config.toml
num_hidden_layers = 18
hidden_size = 384
intermediate_size = 1536
hidden_act = "gelu"
positions = "rope"
tie_word_embeddings = true
init_std_qkv = 0.0224
schedule = "wsd"
decay_fraction = 1.0
max_steps = 4565
MLP neurons of a small language model. Each row is named by its layer, matrix (up: input weights) and neuron, and shows model dimensions 128-255. Each number is 128 + 24 x the weight over its row's rms, rounded and kept within 0 to 255. Numbers have three digits each.
A block is one neuron, or neurons of one layer that tend to fire together. After each block is what it responds to, as a language model described it from the Wikipedia text at the highest values.

L8.up270:099170105091125102136135118153083114131138125116110150160147105140136117150166130107143139108125066104137116108112094141124106141164110132100159123137110158169108073139105106119137097133114144162123123134135116126154137167154108154116176106061111159134153146119131100129141142085156141137146115145152175160123096114115136139086143087153119143142131141159151101135129148094122136118140
Description: Final subword pieces that finish a multi-token word, often derivational suffixes such as economi-st, psychomet-ric, retrie-val, account-ancy.

L8.up1112:148098162154160133115147123155118109135139111142085121130105111143131085143086109131151106133138119112133139142142121129147129127131139110140146103131119125125121134106106109151131108154137120117139164101140120144140144153178134120089150135095121167123109104145114131172086123111118123127106109141121089131133157136173121140099135095134117146120126139136132116104109105120131094133104
Description: Subword pieces that finish a split word: contraction endings after apostrophes (it's, I'll, Goin'), -ly adverb endings (supposedly, really), mid-word pieces (mistakes, stretch).

L4.up16:133159118130153153128150121140141127152126147124131074159144111088135123138127073123108141105138145156121117111176126138100146131137106122145116147110140112134152139154138121135134128124142127130132151131121163126159124129068144116124121139131151143115131111120113141156145137120124171131154110092125121141124187111087131146113120146129121173110139115138086155149149116104129180113142
L4.up130:137090119161121122169118146105168164144118126128120164112163116112133103122114161130117118119152124101138132159121162139114101052120155148155116112093136156122156126137106126093111160101101099141046139131146091117134087112106118146128122150111113106162112172096130120107122106133128131117104111100108131141107168067156116108131140134181115143121082114119078152160150117139154125101099
L4.up587:126110138138097081147110137090125086097141114094126122104115123135100170119123112143125144097120144148119161146131157120106149124144115090184076093110111127105151111127104146120141107199155130137135152156127110125132139142159134122128118127089117153119115183140101137099128103108169108136180055152127125165126131119106109121090102140152115122182082118127068156118096093103119103074163
L4.up891:117117144121110141140197153128148147132134130124109100146108139105119130109099166146141099151123127137112132113158141157158123095163132099153176118176111151113131136157141123141142124167103120156124112157142128107146127157076132158121124125113158149131104119124119128126158125095131114176115093183116081128097113119107159186095096117140139099164126122131115176144112159161081098130121
L4.up1114:130155128155153139114098164123123149134142104174102149108127118115147119112099100140102129117134136153120136127140161134124158159108123112145091085126126112152145115104126098102139172169137158137181157167129123095109081141131108154152134147131124129098135194126130136126118164140096099167169127190139120155147135155167115166108126132148161121169106171066120129129145115116133111100162
L4.up1248:105160068087101082139144127132140146157096106117123099095109089106115120142118136094154080083149124148053114114110125129130125129140130115132087161145122097152104088116147149121118116113103168083129119166116121107135165162154137098131111120127116166171160127136139141112116099146121109087147083134119138162174166178188109169115134148135104125177139101133137137132113095135145155095155
L4.up1298:125134152101114094119127172086141157147102105079083125084164125105120107137154128114107130114087151128135135141130148116126115150131172147124139098170115141092120140093143153117090083139100123146159150171122143147102145149128146135084139104132097131121122160120127154086159113125121082120143107111093149144121085114124132117121128081141106159151090108145114139087116142137161129125177
L4.up1436:126137145118127126107151107135150093102098126142114154110131117142161117144136073124165096128139122163138128124085124148140109136161118146064113084170143099091119127132089094125160134149117116148130134111144083133136140117159152079109101159153126123126125105137113104141075130159173110169114159158131127168118094134135146127072151130181148126151091123138106155143108158138164161118063
Description: Forms of "to be" (be, been, were, is), mostly passive or copular auxiliaries after to, has, would, not: "had to be rented", "has since been closed", "were made up"; also stray Is/Has name starts.

L9.up361:126148134170112124195131103094119162135106105200076136137151144111113123124093128093104151098140080114106109137119088108140125142116116128157086108133140166128140123121134163183134134147099168109114152153150090132113143115163188136163097151097124102075129138137167141082131133143131106115099148097118131156116136103145103150168152182083134139067119126129165098145090147091117154124099
L9.up533:137115134167160140103158091155127187192103130136125104169116120153152141122105104121134106128133148111101109142155161133125135125089117132089132184112135146093100134118181105125131105129150153103100152111108088177152083138115083158143076140119130122163113127102115097160114143148112121118139123163100145134119157104119110141155158143072141127135152141145098098117129153122146119122135
L9.up615:097126149132146162112122139127136142127121169158071141119142094098134117117129126134124108150149090144103097134124146127133169120161129107124162170121117136129117166084147089132143156140129132095145120131126069108120133113121130195120150135129158148111146144131129152109116157139177130130176117086121113132133130109083136120116106123141132114090141117126127103111161113157167125083116
L9.up1029:151121119163089162149123163101114109099141104120145142098103145119180149115085118148140123160107163138105122108103096102159099124106118136108163091089131162109148109082169138149125094116105150130099115165101073091163126129160142161138120098114131119092150148132088103147111108129098137123131112093110133114139120095149077140140125140114128141123164135080139089140115173070120148119130
L9.up1031:145150124140134107185132084113140119171071161132129131091130122141140099097094112114116141132129119150116130121094155116110119136135127106132140103105129118055121126098154136153100104112140144133166115158092113130156093135136094135128135112124112087137153121086092127133135108119114139093117140126120125156137130137131113117109108113139113116093139142102142126098128151129128159141095
L9.up1296:185109139109188135127145106105151149124138093120127125145101115143161104158117101123119105129110144127133133168134127114104146125171073164114114159098090124142098106100132110130129129114127150098125133146090112125152151123120111140150116154097157129176126141118102093113119169112089155117132101124111123102068116129136135134132078110128173108093122126149127087090112131158096154115095
L9.up1379:115172130162105124099158146141155091109107122120137093133109107139117130110147144087166152144128133117099092107105120101137162132159119064127126139148111093131091141095151118155138132113111122095104136105102088124150136078110153131104127101150119099079139088077131104095104157113070107124164125151124112163180139085118142135133132159127108145115150072120139163132150123124126133130116
L9.up1380:158118116126121154149153112094120128131127091096153103150090131121155115192123097103139115125099172133126136115118127140154102142116121135063129110109137080091123132120103118122139156137116105124092114156107120136136082150188098135120137144111135091119090117152101140145085107113104113126105143120115095147115144128127122114151125129144082158094129148127115070141083122111115168114143
Description: Words inside quoted song titles, headings and quotations, e.g. 's in What's and It's, or for in Did It for the Girl; weaker on mid-word pieces in prose (w-ron-gly, ab-olis-hed).

L9.up475:128127128107133160109154138137159141132131107104160116120102103123097102151066108138120118129076114130088161095161134159119107091160158116142114156177143140175146162122126178118135122141132149109111142154114178134126123085116158146146178113117123145118112116130112099114112101108143105113149121174150157127096079090159108139104122109104121121088099106117163116128104137122161128139131
L9.up642:154150117113140168127198099144176101136133114111109113135084117112168140157135162122113128124108100164127131153133113161111138116103143134114147086105126134134129099132112112129128125144161182160116121123136084129095129131150123112123100107126087140183124150091188113082058109182096106116131136128136171100120113104119166117132093122178131144185124158119094142143099167093109145107134
L9.up911:102121143166123121128113102133174137139130117120114171111135121125111140107158142153089111131119130123087101129120164129097179108134110180099074136074157109137073147099141116132104135164135115113151106086136112132154135141086128129157088120129129195138148107116114117133113117103131158108149115148097172110124108108094150122123118119139136150139140130147109114121125126137130106146088
L9.up1073:153169168098144096107137105092174094115112120140130152163130133157142077185170132092127107135143081127159125140161153126151146080144122133149130114122159135102143117142099114168158081160110078088135104099128111145098136124126180154115127143103143071134134153149178120114143137129115089117127152171134157125197112152120122121153118126160106118161099124099151168127150112117116115122143
L9.up1279:096131114130127106123099125145111100107125127116126140083118078116067127072101132113128135095127164130186165124152108123101102124142120102118099128142099112118125095063138138084153108123123124162159160112162133135124164130154132119096159105126104136118145086076120121058138130142122174148120120133153156125145122150149108171155143145176088152124135108159115137170126146102109101132101
L9.up1319:137135122133153093111137096101205101107100098097122152149081144148131130132127105099120163145141145123111105112102120145142116143071138157124124100131130123165130139143140163081166139132087142131109109092161109111122172131135101101099111159043089117098128126148136118153141091087110115124114145185137128129116125142128107124111143120178101123074089143116114155145081131120151121118118
L9.up1331:164125138145087150138112100125113068112083126109135128103142125141122105093141121078124086135119160110117097154127111170110158125136112159105184133101120105163068161144119096137120133134147115066162114132090159139121187110096191118079116153126115112107141162125136113131164156150112094111153119122113103153120143134108074120104081109136142154101129143112150138165154136128114132160124
L9.up1485:103155118117144132150154145136135094098103119122098098087107142101103097153096100095163137146126165155110105104135115118122153138111123160131118163113142062117141111159112140095121124119103120127160144114153149137118138122136151117109096106113093140115148131123136118149118094123058103147131154154151183155158128150167130138094117126156160114102144088121092116146148101120077123145081
Description: Fires on the first token of a clause's predicate right after its subject, mostly verbs like has, have, is, were, or an -ly adverb ending (seriously, comparatively).

L4.up100:098160154108171168113121114122091139125109137107113111158147171086136106106088129129122145143146085144147096103141131084148164132125141167169109147129075124109099120145075106158124096112108142105134104110112138138098091149140124098123131150185149128096103141087092110115098082094102114112139122132125087117131118105106113131135071146140139144140127153112131149146121136132114127135118
L4.up134:138162148169142142122091144090156125147124133123148148148147113061148134128132088131145156122123094121139146097132117130101098141116133166170129117165101140089125145111133141152101081134137110155102143093085104142147101150147127159118165151116139140145141140125111125093143097130115121147113111144115131119095108157124116151159103161105089133080126148105158141152108152157164116120052
L4.up164:080092134154140140147135101112125140136116126130128084137109131111167103178144158122120129121085139088101132072109108118156137142079125113099088151125091090130144119127135118129116109105122131139142100125137148102092151183143072104114127134154141131094093122124149075099048068124155127159130127128158135114118151126109116114155099140092115111125168089095150088143127110143117126107097
L4.up165:160113160101130121167142098104136117126134131083148126107148139132110078119107103085145138146144094116107084124156130105155130124106083100139136134116149107156145118120103114079128115115116179099161099126138160126130148184136138129149138120100104128078099100109112125132138140140179066114115095184147090112106123152062158081148100172179087167091146129121128125154118140093141132135137
L4.up435:092145170134100149136150172122143122161147147139145154163061082140132156158098105134112160110141120146101136140112097111134107140116112125133088129099093152110134101109096148158102133154141147166124114115128115131164088145088117127169142145134103078149102141117160178119126168112136096142143136099161105128160152109105148130155125141115141143094136104097136154111138149136098131153119
L4.up589:152110097135135132091136122135167115161159120105101154089132077108153092071124156170149172096124118106121098124146105127183157102151130146095130163106113143104139126161122111134146104125151169131099147145118070114108143154135148145132134152102109124144138139135130111159076136135145170191149119173115112146131092137159137149129135138129152093148141126134069104133157125142088128111093
L4.up717:124066163124134087144115180095135104126081140100183162107136157100160108137115084134138118109100096104153154070126122136107140135140166137123105103147110134102121119120131116136102139105139101104115152135152123141108104147105103088102156135141183148114125162162123140166084133131154136104097146138124118175117084139086130155102104134132085137141096099133167137135135096104153144104153
L4.up784:107086165119138149144128119138153150136167132114137099074140084147115108132076158144103121122114154115129145112133147122105090088131086111149104099127069128145115147173097111157134141107104176149193116127152106157149182133155146112108115139159141181117093111150114103146119096120092111126129144164106115115108134169100124134171104111158126125124122127120142109135125136126118167112158
Description: Final suffix tokens that complete a word split into several pieces, mostly -ion/-ation, also -ed, -ing, -ies, e.g. destruct-ion, decl-ined, explo-ration.

L4.up351:102186128096125101072105137091188125133142163109136163077143160135115088140114103124115133110111122129127121116102103099171107127143131105123127128138125097104121142098132136146142161151155160130142109153151150129119147166122139162121093142137081142125127169101107187154091097152093074147125115138150120145154120098081120118080133133133113100110133105139129104137123156112167109128090
L4.up673:154056101119158130116123093151175117109107123090119096137160186115122142108095160147117116171123130123132120101140097104178135096146094057138122154125110109143144161131089140116145095180120111077162112132127137100153136154119176113089129155108136148106109143132134120144145079166146112150106131120101124143108143115148145133158116127099137112120130136143101121158123109146112123118087
L4.up737:150100056138148156142148157131119133131119089110080143126086113152102105137129134145140118141115154118096133105182104149110133126136093153143116126139105114161140106127120156124151161150136110122084137136153135109088100097123068106129087099170074141125114127131116143122104109149114075121134125125137130094147146078081155165122144138122119157127162139121129121157100117120156115151151
L4.up794:140146124141117123114104156109138144105140117123117165134126139126121134092110101104156106140088082078115064131103140142163117175125155145112125167152119117154141137124123102117116143166120150169104140134126118121149107125132132144116157105181135046102151136090109139122132101139140138127131081094109134094121116125070156114104146124106144128130129124129105109110116143169152143141138
L4.up850:141132128101152130117089149121133122120158108091081110072137140147109112116083084156128113138116127113151131117146111114099151128140111149111129130124144132104152135093140100115153152127112157149166143106146121128133119143108144157095131157136086146075129142122120159160095126156141127138139149147148155108130162139070131135090177091136151143107173132125111079085072136159127107143129
L4.up863:160160128123123091092147132127128120143167137139141126117129164153095165096135131160123138126145140111108099138128128085161161178133124143149126145125107118135143104096123127120105164108132204148157114123119148126133131157144145144141133131125114116128111129183136172123162116153151085149113138139130130121083129126103140142079086135157155152126120137113116102079112129129134133106130
L4.up977:125122122158080135132129081140126125123131145135129106114139152142111104116113150125129129123124157074133109144124134049099136133152150073146127137142109175083149140147123122107134155115144184129132067163129107121186128140141120130102112082088138129166117143135142133152121109109109141098107135167156105131116146124127125118132122174163161084121176104120117126126121137102129106146128
L4.up1014:123122131138105082126118150123131115128165157141099142119087160120143113127152107133105070138126151099196158128104159153137141133145108159131126108130151123086127154167141109111137139132096148197137115142076145097155106108122131116112134124118140070146137153110122156155096158169131097111123143087133124130086149139120139113160136156076109139094143131172137119124158105114139069095105
Description: Reporting and communication verbs that introduce a claim or quote, often the final piece of a split word, such as indic-ates, stated, saying, claimed, critic-ized.

L9.up130:097141105166128147153161113110106107113171126112135159125157149148131111122109163088109151079132111136101111175146124134120131116119113103153090082123136132124160118092155113111152129117138107125101103153139113121097147095145097105143110116141113123156105135140163120128170114179120144117123116069144168111148134184116114110141120085153146110147130101143120157136123113147090121135103
L9.up280:098167095123136098147106144156116098123153143121141112137104092147161096158125128142162119105141150187141118142158108116162158100128108126115115122175102127113119139126124165104137121129099187119103092116112154135095134123165131143090136100157115119115089143109147110120121077111145171154154128118094154108120100110113144133144111139152161173137119118161152142133104157124135133118153
L9.up564:134121153127154093153103121125142145140079120156120125137113121102137143091073112099104148149131124187147110135115085092176147106149093102123123178146132120104124116143134113118111138128122139103156121146120086147142147115138107114099191150124103166108104140111142076144116106105114186119114137174125151115096153095116135126153116132095107096106146073158125155151148118113100098138153
L9.up598:125097136155155093146093139180144076130122122145166134115112162111183148195105096120112130152116107164066116198129118150152175143109103128126126127171142152102140110174122097114133095118116127145165143052117154135159146146094148116111141133105169113108108164105148134102133176132109148111128135159122119072129137139142102148142180148116104134095111110175124154105086143154109119130158
L9.up721:103138118112129098160155149166124147095102129123091127112134103163134096125138121132135126123131121105091117118148129143148112092119082126152145155123123126109110123143165080138097118126120150128099151133086129091150158113136090132095155112115147171137096170097161123123108136083149149158095116107115147127159127108134119135109129190151134156130145179108115125149158083164114143151133
L9.up1004:128161136140096166085116114124105106071149060116123100155092131137106134129143151189104122145112139158079109119146155092170128143176074101111130167162126108104113157099185085104127125130143121149133130157159132090075138141105130180126143122171125151086130166143147158112116142093091123114090107114113135118119107165170115111136114161137119111131124110138148152125135112172148123148117
L9.up1283:155117124128155090135152120178107140113161119189113106156117128132107163136131152083153130130104128121137136148107115147091102134106150163121122129135107105073124133118141119147158135105116138128110132144127114127097116139096118138098121095149111122146152143149103138162143114112128119198121147136097109133092147151177105127120097080144115137132107121126135157168114133125128090093157
L9.up1512:151152109124157130157127134107174196134173109131100176137110123148132120161153092125115123105163145101119149102114119111121135152134104105128188112150117156081112148134113125094082105123150144146139120160149149150167120144120132130121133093144132143118112116126157126105127108150088071096154114121140136118133141147160108110078131145104110142158136123156111102131133145105168120084179
Description: Opening parenthesis before the goals count in footballer career lists like "Club (loan) / 12 / (0"; weaker on table separators and mid-word pieces.

L4.up110:166124145143132121143138140103148141119173170103113128117191108158103087078126126147184121132143143155163112137120085125109092120095184148165124089127147128152142130127111143101147092164120142124090129177135119187124080117127137098118175148134111147104107157101179111160098120163117148111127152104135148120116099170100123175169123133146155115125077120103105124126144108131094141143143
L4.up243:085080110156101117131131129096110137100138108149106096111103138095103156163119112102142099121119151138120111149141110152121128147105112140150148107128073148126121122119108097135172089147114123112143117110140136091119125133123118135113136089132174139117097148081098128147137125154122128093093061123171127151111169136147103098164143151127128163151143101093126167126146142184127115130094
L4.up280:152182142095158117132186131132137126093109101113113161091123105159101111171104095080132132146148137183104144151125157125154101127092152114133160157128118088152158134106141128111129123107123121063144146104096124141128128170124099121119111093138110077125113121134105143093126080145122152218163106088136117143104149101120116100117129118096111127144094126078107149153125179153099139132076
L4.up745:127079100129161136141128097124123102105142137133112159106171149107140108153129112083077123192125134113118150110097120147119169111129113108163167091147136111076145141146119086151120141111144129103142153159178170141160125179116139130127093150142136118131090159143108123135123105121082133155101140136149127136181094108168109105124156117148089151117103153119128138085126121128105134102115
L4.up965:148119082133158124132102114131105101098151137107145113165162125109099138141136113086159136135159133147090157155110107087158133118109086142128119161122178166100145075132145132119169108093106142175132158129166156096140094147126156153096117111106131091115130161109112106112109101137108136140055131120120140164131109122124131117103123113117143103161133156167125155128138113121112120153131
L4.up1037:102133122120144115112181100106116111135128125122160158104098156142110106121141098111140141139107127175086146116094117164113158113143168143119151107090112104144105073117109179096180112090172125113125131145108105163121144093126121157170133094098120122119151112144126127106176110130110127164101127110115128151143161147112106128154096127171095148106110098137128135114136153129139144120138
L4.up1245:095117080126134121108137048143112128115127079125159126161113145114116133154104124140125156124133142097137111113144092119160117112144098138128089128137092102150172122103120145125145149060156135124169147105101132119112141135125129097140152140123141119098128161127150130136124127136143098135137132129119176150134108126097142119168105125112136185138090110139143141091157135141119135118121
L4.up1531:169171088100140116093123162115139141096145142138162124121138117141133114116118137115137115140125127128095092165118099156134097119128121130135126120128152150145151124100129153051119111108192074157115157119149139134123157137136113124116172189123169137119166126092150152113146107125114127135116120102173115099146154139128124137155143100135130120141146096112110132132143122139145155110124
Description: The slash after the appearances count in footballer career lists (Team / 25 / (2)); weakly, scattered mid-name or mid-phrase tokens.

L9.up66:101118149174114120178145138127114110131137120122120106140173085118137148162122133139111108108131084095087128136138124131173157131140116125119155123119121148149167159162103146121149098133133154189145098129123116157134119159178126151115118169127150103173073106154102109110106085152127125120109135094138073102103112170065144114147129112166138125116074126113111161137092105137137138158115
L9.up183:142148122113109123146174113089118121113115139135128149150163123106154104124113129113169123181123139088117130106157117100170133063138117146104155118095112097125116152137155105087151116100139170146116122128087109076116124090096110129113156147102135134150119132128103131156133175139116133171085155151130102136105149113148132093135116128129140123124167129157123168126146116156121120144121
L9.up216:150148109125121135125156124154106157128163145142092145148160146138084168132111116111101111106159180085128109119153215089107133142084142132170089106102143117108187123143122118133133130128136103184142143124138163119129126129112143166151124122134144130111139124158111167160133164111151169124104124152132100166129170125122153151180146106178116154096148130128172164077092141137130165132155
L9.up440:126142108140129118140148139093135144140109128133141145118160116119111117153133125128107100156119116148064112097137105169123128116128144145116092132124070122141155153094150115124118148125128103086115127152124114077180179142140114129160101162121121122092142064151118182149165130116118177118129094121113118157088178132132118149139093143162134179089139102133136151093103112182180124153157
L9.up535:098101133115144185131114166127155169131151127115153112080129169127098161115085118158126123096156168109129070109154144127120133101134126133134128106147132141102150126111117150174123116138133139109155111123143140107120149154104091119090112142139124118099133116098138133111169148127115155185100112071178142091119168166112164169150127121185136131113172102134105106121104119122141143135137
L9.up844:151150158144156103148123104131172114159114102090140089126133166114099151154122098101125101146135102088088135124130078163146123104141117139096154190121131116135122128079165096145144155146124154126180121096103130096198089109098089127148148146135100121091136158117105110124120135146120139148125130161134140107135125152143168124130115119131090100159140133127123125088095122146138126142128
L9.up1014:119135147164133118110106111135154160144157123121147155138143139119116109134138134158116079124149145079116121127137095120101083152152164094137145083120120154147076137124156133116115113118126128102147110136129154115161130163143105140124149172084134152120148109117053088128133122165057117146122100149126143145112146170164153108141121160161132089126154124091158087131111113126125164089126
L9.up1419:130105179147105118128131161148146154151074124146096133116109101155103097106152118078141083174144098130144119134101108129106147124146179143149102091136122131163120126131112132095164191116119177125128106118145126100126136140157134122143138131130151112095143115108152163111121117171104146149131140133119162144137174187130146113141092144132157132076155127099126140111089129144144134083121
Description: Final pieces of verbs, mostly mental, fear or speech verbs, or their linking prepositions, just before an object or clause follows: believ-ing, fear-ed, tricks into, interested in.

L8.up1283:132163138100128171159127107119145146072156126188132116138160086140077115107109153123076090168157082106128110165163148128156118142103131140151086154139176126121102118115157122138157145171114100121167127154140154182096135120142125121124125120125137135065154156130136122123132131112136143098124156158144137117149155115111165129103160124171116137140120124142145142140121163100178109116110
Description: Word-internal fragments of split words (pro-du-cer, under-ly-ing, re-acc-red-itation) and delimiters in structured lists, like "(" before goal counts in footballer career tables or "|" in markdown tables.

L8.up1532:121145116111120078095153160122116149101114114119088105125135142129132155124131108099138104102140098125135144129131123117116135098126167145111099161113105124102181126179088149139106133125095127141155125099138122145132117111151113097105100110090155120113140148168096134170159164125124135121111098125133124104103157087102136139160097137201135153130130146137129093161130167142111121093142
Description: Endings that complete a verb or adverb after was/were/is, like tutored, traditionally, choose, plus adverbs before participles such as often, also.

L8.up313:119136155099130124124142169089125157120143143121110078111125164133090171106161176129087112049108116137110127116135133120124160119166161133146145121118106136095157114123109118171123133189173174137151095125121120134115091170110099118148122172118156133103102144160095122127132169175118135177098146106134090106096143121123177188131127113126126173122113084087110103148140164147111122087114
Description: Main verb of a clause, often its inflectional ending, right after a subject, in plot summaries and histories, such as leaves, fought, occupied, ren-ted.

L9.up46:166145128160133119077112127117103172150084084123143130135172159152116144131160158147097162195164126135144152105110148143123093126164143153158136119108152127125126130122148102101113127090106123152153134108107105114105113154116142088119106100128128084078126089109157077097140145158087138107121149117122103169117098149125126167106127148097111097116095109131116160116088141121115132133100
L9.up258:133148159149152100112128155127106123111129125126113145086146113108175080131191118127091067082105123142107144154093101156138106120087131200157147162100100134109140121100070131145121135113148148116141159121105157112086116141107128135149130168148110170139130162122092168138098120120061118117140131072112152132115094128163123114120153146119129145123102159107139115079090117142129141151116
L9.up638:120128125152095153104114109107107137142144080127122133102125134118098177053095159117095147126120118119126137117099151074108133132139144118090117143143155158147141065109125099132151092113126100135140112112109100173144091110136150129095143125152112091086173133117176137136117119104117062122110155177111178155112146111127114107124113147115110097186105163157137122097082114124110149115070
L9.up798:114142104160093107094106123165115125159135130059129173147149096133140133099140154124168129134150142144116087161132140122097100060132126160154120079074099093130134090119103118117101131156118085148129179142121125142150136126128104095140131132086112137158107142089131116133109135162139129110139175108107171146134070133125117159120127116138126135145147119130138182113131129117137168159111
L9.up1044:123108103156178120125111100111083110116148123151094117120141120092140148078145121120127153127134124133117156109120147131099091116147166071130145081147134108140147132122132118136111115114099107153115121133132145129153153131128162114088102130155086147135118086080110153131143111116078160158118145110141144125140137164113100137117124151126139134162128107099111149088160130151131104144088
L9.up1115:114170126142105170109143114076105101128144126128165112132117135147107159084131073122162113161124138115101102074131141133115130115120151150118109120140129109141150134068109158128106153130131113157162127161139126126137109123098161126117142164149100088171118094083140133148158118119147108123151118115106115110164139136113143109138112126127151098173134122128149148077130141095108133115153
L9.up1181:143099101193118137144138132146107118170110095145142104197094155140132122109159126150130127163123137132105130136117119087105115102155153153124126140100110133168119131142145080171087144113121148089165139103128123135165140099077135092145120185160127156128111125132185104103106173116082131116116130137177155149147108109166190100123126151121106118114150114180135112104129115131183103096115
L9.up1429:116110109134188074120113132113127136100177144119099170152097131153126122109148112138150144138125129098140127096078114101112127098115122142126115151144120108115116116122111121133140130156095118178121112102126097166198143176105132181106137146128098132078120116116105122152110138093107150111132108165109184124132126135112103095180121141131110136171130101155180123140136130151094168146148
Description: The final piece of a multi-token word, often an abstract noun suffix like -ion, -ance, -ity, as in destruct-ion, stora-ge, fidelit-y.